{"num_hidden_layers": 15, "num_attention_heads": 6, "vocab_size": 798, "hidden_act": "swiglu", "positions": "rope", "rope_theta": 100000.0, "rope_fraction": 1.0, "parallel_block": false, "init_std_down": 0.0, "learning_rate": 0.0133, "decay_shape": "pow", "doc_mask": true, "max_steps": 6244, "dataset": "wikipedia_en"}
MLP neurons of a small language model. Each row is named by its layer, matrix (gate and up: input weights) and neuron, and shows model dimensions 0-95. Each number is 50 + 10 x the weight over its row's rms, rounded and kept within 0 to 99. A neuron's up and down rows have the sign that makes its largest values positive.
After each neuron's rows, "fires on" lists the tokens most often at its 100 highest values on Wikipedia text that the model never trained on. A number after a token or word is its count.

L9.gate51:29 47 53 44 74 68 34 45 43 64 48 34 26 46 50 48 53 64 38 56 60 45 37 35 48 52 59 52 47 53 39 59 51 47 44 38 60 64 72 52 58 50 47 58 48 50 41 47 64 33 56 60 27 50 44 29 34 42 54 39 62 54 68 52 60 50 57 45 51 37 40 45 65 40 39 58 34 66 34 53 48 32 49 47 47 48 42 52 52 51 33 47 49 52 28 49
L9.up51:51 37 50 26 44 62 35 67 46 65 54 50 66 44 44 44 33 43 45 55 54 58 67 38 37 53 53 41 62 42 38 52 65 61 36 54 55 41 47 42 64 55 46 46 38 53 53 47 50 33 62 52 54 35 31 40 64 46 50 53 58 42 55 44 65 59 55 49 28 60 60 49 33 62 58 45 59 54 50 56 33 47 49 67 65 40 56 60 52 52 63 59 55 36 37 42
fires on: "s" 57, "n" 16, "ar" 9, "os" 8, "ers" 4

L3.gate137:68 59 76 54 51 43 45 40 50 49 44 49 49 58 49 44 41 53 65 64 64 52 49 38 58 54 66 56 61 38 73 44 58 42 60 60 56 46 37 63 59 32 41 67 62 42 54 40 56 65 66 46 47 34 40 42 46 43 42 46 50 27 40 32 65 50 48 47 51 61 42 50 34 49 63 44 59 46 76 28 46 44 50 60 52 51 36 28 33 53 51 61 51 62 47 59
L3.up137:62 64 55 53 43 29 48 35 48 55 45 43 60 58 64 42 42 43 64 55 48 50 53 43 42 48 65 64 57 54 57 36 29 41 55 55 61 47 47 41 58 39 65 50 45 45 53 37 61 46 60 43 43 39 54 44 49 59 40 26 33 37 52 40 68 52 39 45 51 71 39 43 36 50 42 61 47 45 59 40 56 37 51 61 57 44 39 33 35 50 42 59 51 52 47 48
fires on: "orn" 78, "oun" 14, ":" 7

L2.gate379:57 58 50 52 58 62 37 63 46 56 49 50 26 60 58 54 44 44 34 45 63 66 59 40 38 63 61 46 60 45 35 49 63 54 45 30 81 40 48 60 53 46 50 62 50 34 54 45 53 67 51 57 39 61 34 47 48 43 43 62 66 55 51 52 39 43 52 38 45 48 43 50 47 47 43 55 48 66 49 62 55 29 52 72 35 46 54 75 37 43 49 41 53 42 36 62
L2.up379:43 48 46 55 37 51 54 65 56 51 39 52 40 41 57 50 34 48 32 38 52 32 65 32 44 43 61 48 44 56 49 52 51 44 41 48 67 48 27 38 42 51 60 40 35 46 43 49 70 39 63 48 38 53 28 32 52 51 54 47 64 46 50 48 40 49 43 52 44 47 31 43 54 51 47 59 39 56 61 68 50 30 39 50 43 46 62 67 23 45 49 53 48 36 25 55
fires on: "ers" 100

L4.gate176:63 52 31 61 64 55 58 46 42 59 35 66 27 50 53 51 24 46 48 63 48 52 52 36 44 50 56 41 36 40 68 20 45 51 31 42 53 42 42 55 47 50 42 55 47 50 67 43 54 52 46 49 38 37 44 41 59 35 59 41 53 42 42 59 21 44 58 46 47 34 37 43 47 50 26 51 46 42 60 46 40 42 48 59 56 66 43 42 68 50 64 50 55 44 50 60
L4.up176:69 48 47 58 52 59 51 40 51 55 31 68 37 42 40 48 29 45 34 58 46 57 36 33 41 42 61 39 36 28 71 27 44 62 33 53 49 32 50 55 54 55 34 42 51 45 68 45 52 54 59 48 37 40 41 33 61 30 54 43 41 48 38 59 40 43 54 47 40 27 42 48 48 49 32 43 43 50 55 41 45 45 52 57 61 75 63 45 54 43 65 48 63 50 52 67
fires on: "rit" 70, " /" 14, "_" 7

L3.gate177:59 53 41 62 46 33 36 42 62 43 46 57 42 44 42 62 44 36 59 64 58 64 49 54 46 36 55 61 35 40 55 37 56 56 53 52 54 58 39 60 48 59 43 45 43 39 57 44 30 61 56 50 46 36 61 68 45 44 60 49 55 45 52 56 47 56 42 48 34 21 60 54 36 62 65 51 58 50 47 39 45 41 40 38 57 70 76 49 52 57 37 49 46 25 48 42
L3.up177:45 63 43 52 49 38 53 44 43 42 33 55 45 49 70 51 44 50 61 43 43 27 41 50 56 53 41 39 48 51 43 54 29 48 53 52 55 56 44 39 44 42 43 46 58 44 55 51 67 42 45 43 50 56 53 42 60 56 43 53 62 51 56 48 59 42 65 50 57 52 40 44 69 63 51 41 37 41 54 50 55 48 56 46 30 62 37 53 53 55 44 82 59 62 41 70
fires on: "ud" 89, " has" 11

L4.gate145:53 47 53 56 49 34 44 50 48 52 33 47 42 55 46 54 44 25 49 54 53 47 49 41 52 40 52 60 35 56 52 37 37 57 49 42 53 51 30 57 64 40 34 44 56 38 73 41 48 57 70 64 37 44 57 40 45 60 49 61 44 60 47 56 52 57 56 46 51 20 53 51 58 77 36 53 42 52 52 47 56 65 47 33 43 55 44 41 40 53 42 43 59 40 59 56
L4.up145:48 46 51 54 56 47 37 52 52 57 32 53 37 43 57 46 42 37 71 62 45 52 55 58 61 45 50 73 37 35 47 50 39 56 59 45 54 53 42 59 48 47 34 37 56 51 69 42 51 60 62 64 52 40 49 51 51 55 45 55 48 59 50 59 48 54 67 57 45 22 53 42 53 63 33 53 40 44 58 42 47 42 41 43 34 58 42 28 31 46 43 46 64 51 57 45
fires on: "ud" 89, "rit" 10

L4.gate77:53 62 49 34 34 37 47 70 60 66 54 43 36 49 52 60 42 41 37 50 45 31 59 52 48 49 58 36 36 57 54 56 55 46 36 56 47 50 52 61 48 44 46 48 36 55 56 78 64 46 54 55 36 64 52 55 57 55 67 48 73 56 47 41 39 44 50 66 53 38 41 49 57 45 60 31 44 59 37 63 46 55 48 41 45 55 50 51 53 62 57 57 69 47 51 55
L4.up77:47 56 47 27 30 58 50 54 43 66 38 47 38 59 32 37 41 57 29 32 44 45 49 48 29 48 56 47 47 65 66 49 54 42 59 51 49 57 42 56 53 53 48 29 38 62 46 60 43 58 57 53 39 44 47 54 63 36 51 58 53 47 72 49 50 45 47 39 56 53 41 49 61 47 54 51 47 57 47 63 51 62 48 42 43 59 67 46 49 56 52 60 51 64 72 35
fires on: "aw" 83, "ant" 12

L3.gate424:44 49 45 44 27 33 54 70 47 45 41 42 55 53 52 44 44 46 29 54 61 47 42 40 37 62 45 52 39 68 41 62 48 25 46 30 41 40 51 39 51 57 66 47 52 47 61 46 63 50 32 34 37 49 53 43 58 54 48 57 39 53 41 51 44 40 51 55 52 67 45 49 32 64 78 50 55 68 34 51 55 54 62 50 50 26 62 52 62 52 57 52 37 38 68 43
L3.up424:50 54 41 46 46 50 36 35 63 55 54 36 57 59 44 71 63 82 44 41 49 36 58 39 41 41 58 55 77 49 39 38 32 61 35 36 56 50 49 40 58 58 47 44 53 59 49 55 52 50 68 61 41 60 49 58 42 60 55 64 57 53 53 51 32 64 45 53 48 45 51 42 44 35 48 50 44 68 58 74 54 45 45 69 62 54 61 55 52 54 48 59 54 56 63 39
fires on: " are" 99

L11.gate196:64 39 49 39 59 62 42 35 38 41 45 58 53 53 39 61 51 55 47 67 48 49 56 37 54 59 50 51 55 54 55 57 57 52 36 34 66 65 57 56 52 56 34 54 51 60 39 62 39 51 50 36 55 54 43 54 60 37 50 54 58 38 59 58 42 58 42 51 38 41 52 46 45 58 59 66 54 67 54 52 53 49 45 47 34 53 65 56 29 57 46 49 58 47 43 61
L11.up196:56 52 70 51 47 59 44 49 55 53 45 63 75 57 54 58 36 42 62 43 60 65 53 50 51 55 55 76 38 63 56 46 46 62 41 36 64 60 37 53 28 61 47 61 41 66 62 47 57 53 44 50 43 74 50 45 48 55 46 34 60 45 55 56 45 45 42 27 30 45 48 48 62 49 25 60 63 55 42 62 48 28 56 52 52 59 44 60 45 44 59 36 46 42 50 55
fires on: "s" 45, "ter" 18, "ers" 14, "ad" 6, "it" 5

L6.gate107:57 47 45 54 41 61 34 28 33 56 60 64 44 49 46 41 40 49 43 36 50 34 64 71 54 58 36 35 36 50 49 42 37 42 57 32 41 35 46 57 61 59 51 59 51 55 47 33 39 44 49 70 52 61 59 35 64 45 57 44 42 45 69 52 54 48 57 49 53 53 48 41 63 57 42 38 61 35 55 45 53 64 46 42 41 58 43 52 46 70 62 46 51 46 64 35
L6.up107:49 47 38 51 51 58 49 38 32 54 58 64 52 47 48 30 47 53 45 44 45 41 71 58 38 70 44 41 32 53 56 44 42 51 55 21 57 52 48 33 58 57 56 42 54 39 50 39 39 56 63 54 49 58 58 33 58 45 58 43 37 41 68 51 49 57 52 46 44 46 57 51 63 63 46 40 62 58 53 55 57 61 44 37 42 52 49 58 44 56 62 61 53 51 55 20
fires on: " |" 68, "===" 31

L2.gate408:45 47 49 52 65 24 43 49 59 54 47 50 57 55 60 61 59 35 60 57 43 62 39 59 49 55 46 47 47 44 54 48 34 41 48 58 54 48 33 67 50 36 33 62 45 39 65 39 62 59 51 37 59 54 53 51 41 41 29 52 64 51 53 61 45 49 51 39 46 33 59 45 48 64 57 68 45 46 53 35 62 46 48 32 47 32 47 35 46 52 41 51 79 44 45 58
L2.up408:48 71 33 61 57 59 43 37 69 57 46 55 30 39 58 53 51 33 56 50 52 41 46 44 51 52 50 59 43 51 48 40 38 67 45 58 53 64 36 55 38 43 44 57 50 42 70 49 51 54 66 35 51 48 62 50 47 58 59 61 46 71 44 54 62 57 61 48 44 54 59 27 58 47 43 52 35 57 48 49 41 55 33 37 63 69 65 56 33 34 61 58 49 49 51 50
fires on: "ud" 89, "hn" 7, " off" 4

L7.gate103:44 44 66 67 50 64 48 39 53 28 26 65 51 44 49 46 45 61 39 68 49 39 69 33 52 43 61 47 45 56 57 43 44 64 56 53 23 56 42 45 64 63 47 68 59 58 68 56 52 40 81 50 50 57 50 37 60 54 52 42 48 66 48 38 34 55 61 46 59 23 43 44 61 52 42 29 45 35 51 45 34 42 49 49 50 67 41 59 41 50 41 50 51 41 50 64
L7.up103:51 36 54 59 50 56 41 41 47 36 15 55 56 40 58 44 41 67 44 61 61 34 61 46 46 49 51 57 39 59 61 49 41 56 57 54 45 43 43 47 56 64 43 66 64 55 67 59 65 43 67 48 49 71 56 34 56 57 55 52 45 64 46 51 36 56 64 56 61 36 44 49 53 55 38 31 43 36 51 55 49 55 55 39 57 65 55 68 42 45 41 41 54 41 49 61
fires on: "os" 27, "ra" 27, "im" 8, "rit" 7, "ward" 5, "us" 5

L4.gate55:49 54 53 39 41 46 53 52 45 52 35 44 34 51 38 40 33 47 29 59 45 46 54 40 42 24 59 53 41 51 47 46 47 44 53 59 59 33 51 47 50 54 57 25 48 50 47 65 38 51 56 51 41 53 57 54 61 48 55 54 57 58 55 49 47 51 56 60 54 36 55 71 58 72 56 51 46 38 47 32 55 45 45 44 42 81 54 54 29 65 55 48 65 46 51 39
L4.up55:52 53 41 34 32 44 55 62 39 50 51 53 24 41 46 45 45 59 37 49 39 46 57 52 54 30 55 45 34 53 44 56 51 44 60 44 64 39 43 60 35 51 64 48 38 47 60 58 36 42 61 46 33 49 59 52 48 34 55 63 45 62 51 52 49 54 58 55 52 29 44 76 59 70 56 54 48 45 39 27 50 61 54 39 43 72 56 52 36 51 38 41 65 49 62 31
fires on: "aw" 81, " bec" 10, " had" 7

L6.gate196:70 66 58 45 65 49 30 41 58 54 43 57 28 60 50 34 49 47 53 58 43 33 52 46 50 56 49 66 45 47 66 38 59 52 54 50 39 47 15 56 61 41 62 46 65 57 53 48 53 39 69 52 39 61 54 39 47 60 43 45 43 37 34 58 58 43 50 30 53 45 61 48 58 44 66 44 47 63 52 50 42 49 39 52 61 45 64 48 34 45 62 35 70 61 58 63
L6.up196:69 60 61 53 56 30 49 29 71 56 54 37 62 63 59 53 29 44 40 65 49 41 52 37 57 59 62 48 60 54 57 49 64 59 52 45 57 31 49 39 53 25 63 32 67 47 47 47 62 54 66 41 54 40 65 53 25 67 47 38 29 43 62 39 50 51 50 56 61 58 54 52 46 36 43 26 43 30 61 45 33 57 48 48 55 39 34 45 51 52 49 56 64 57 45 64
fires on: "orn" 48, "=" 31, " =" 9, "ased" 4, ":" 4

L4.gate299:45 60 73 54 49 50 49 56 57 37 51 59 49 64 44 58 38 41 56 55 57 51 49 53 63 44 47 47 58 45 60 32 54 57 63 41 55 46 38 53 39 50 36 42 73 30 32 70 55 41 65 69 44 45 40 42 41 51 52 40 46 45 39 59 40 49 34 39 45 31 45 46 46 56 44 36 55 55 74 36 37 42 56 48 57 65 52 47 39 51 52 41 58 55 58 36
L4.up299:47 58 51 53 42 37 63 49 60 47 41 49 52 55 50 68 34 34 68 57 55 42 57 48 63 50 43 58 62 45 37 35 44 55 44 51 52 49 43 52 49 32 39 42 60 48 55 57 51 43 62 41 50 53 53 46 56 49 40 43 41 32 56 48 45 50 19 40 43 47 52 40 40 57 32 49 54 29 58 43 31 53 59 38 52 71 49 40 55 62 69 48 61 47 58 34
fires on: " =" 40, "=" 22, "orn" 19, " he" 11, ":" 7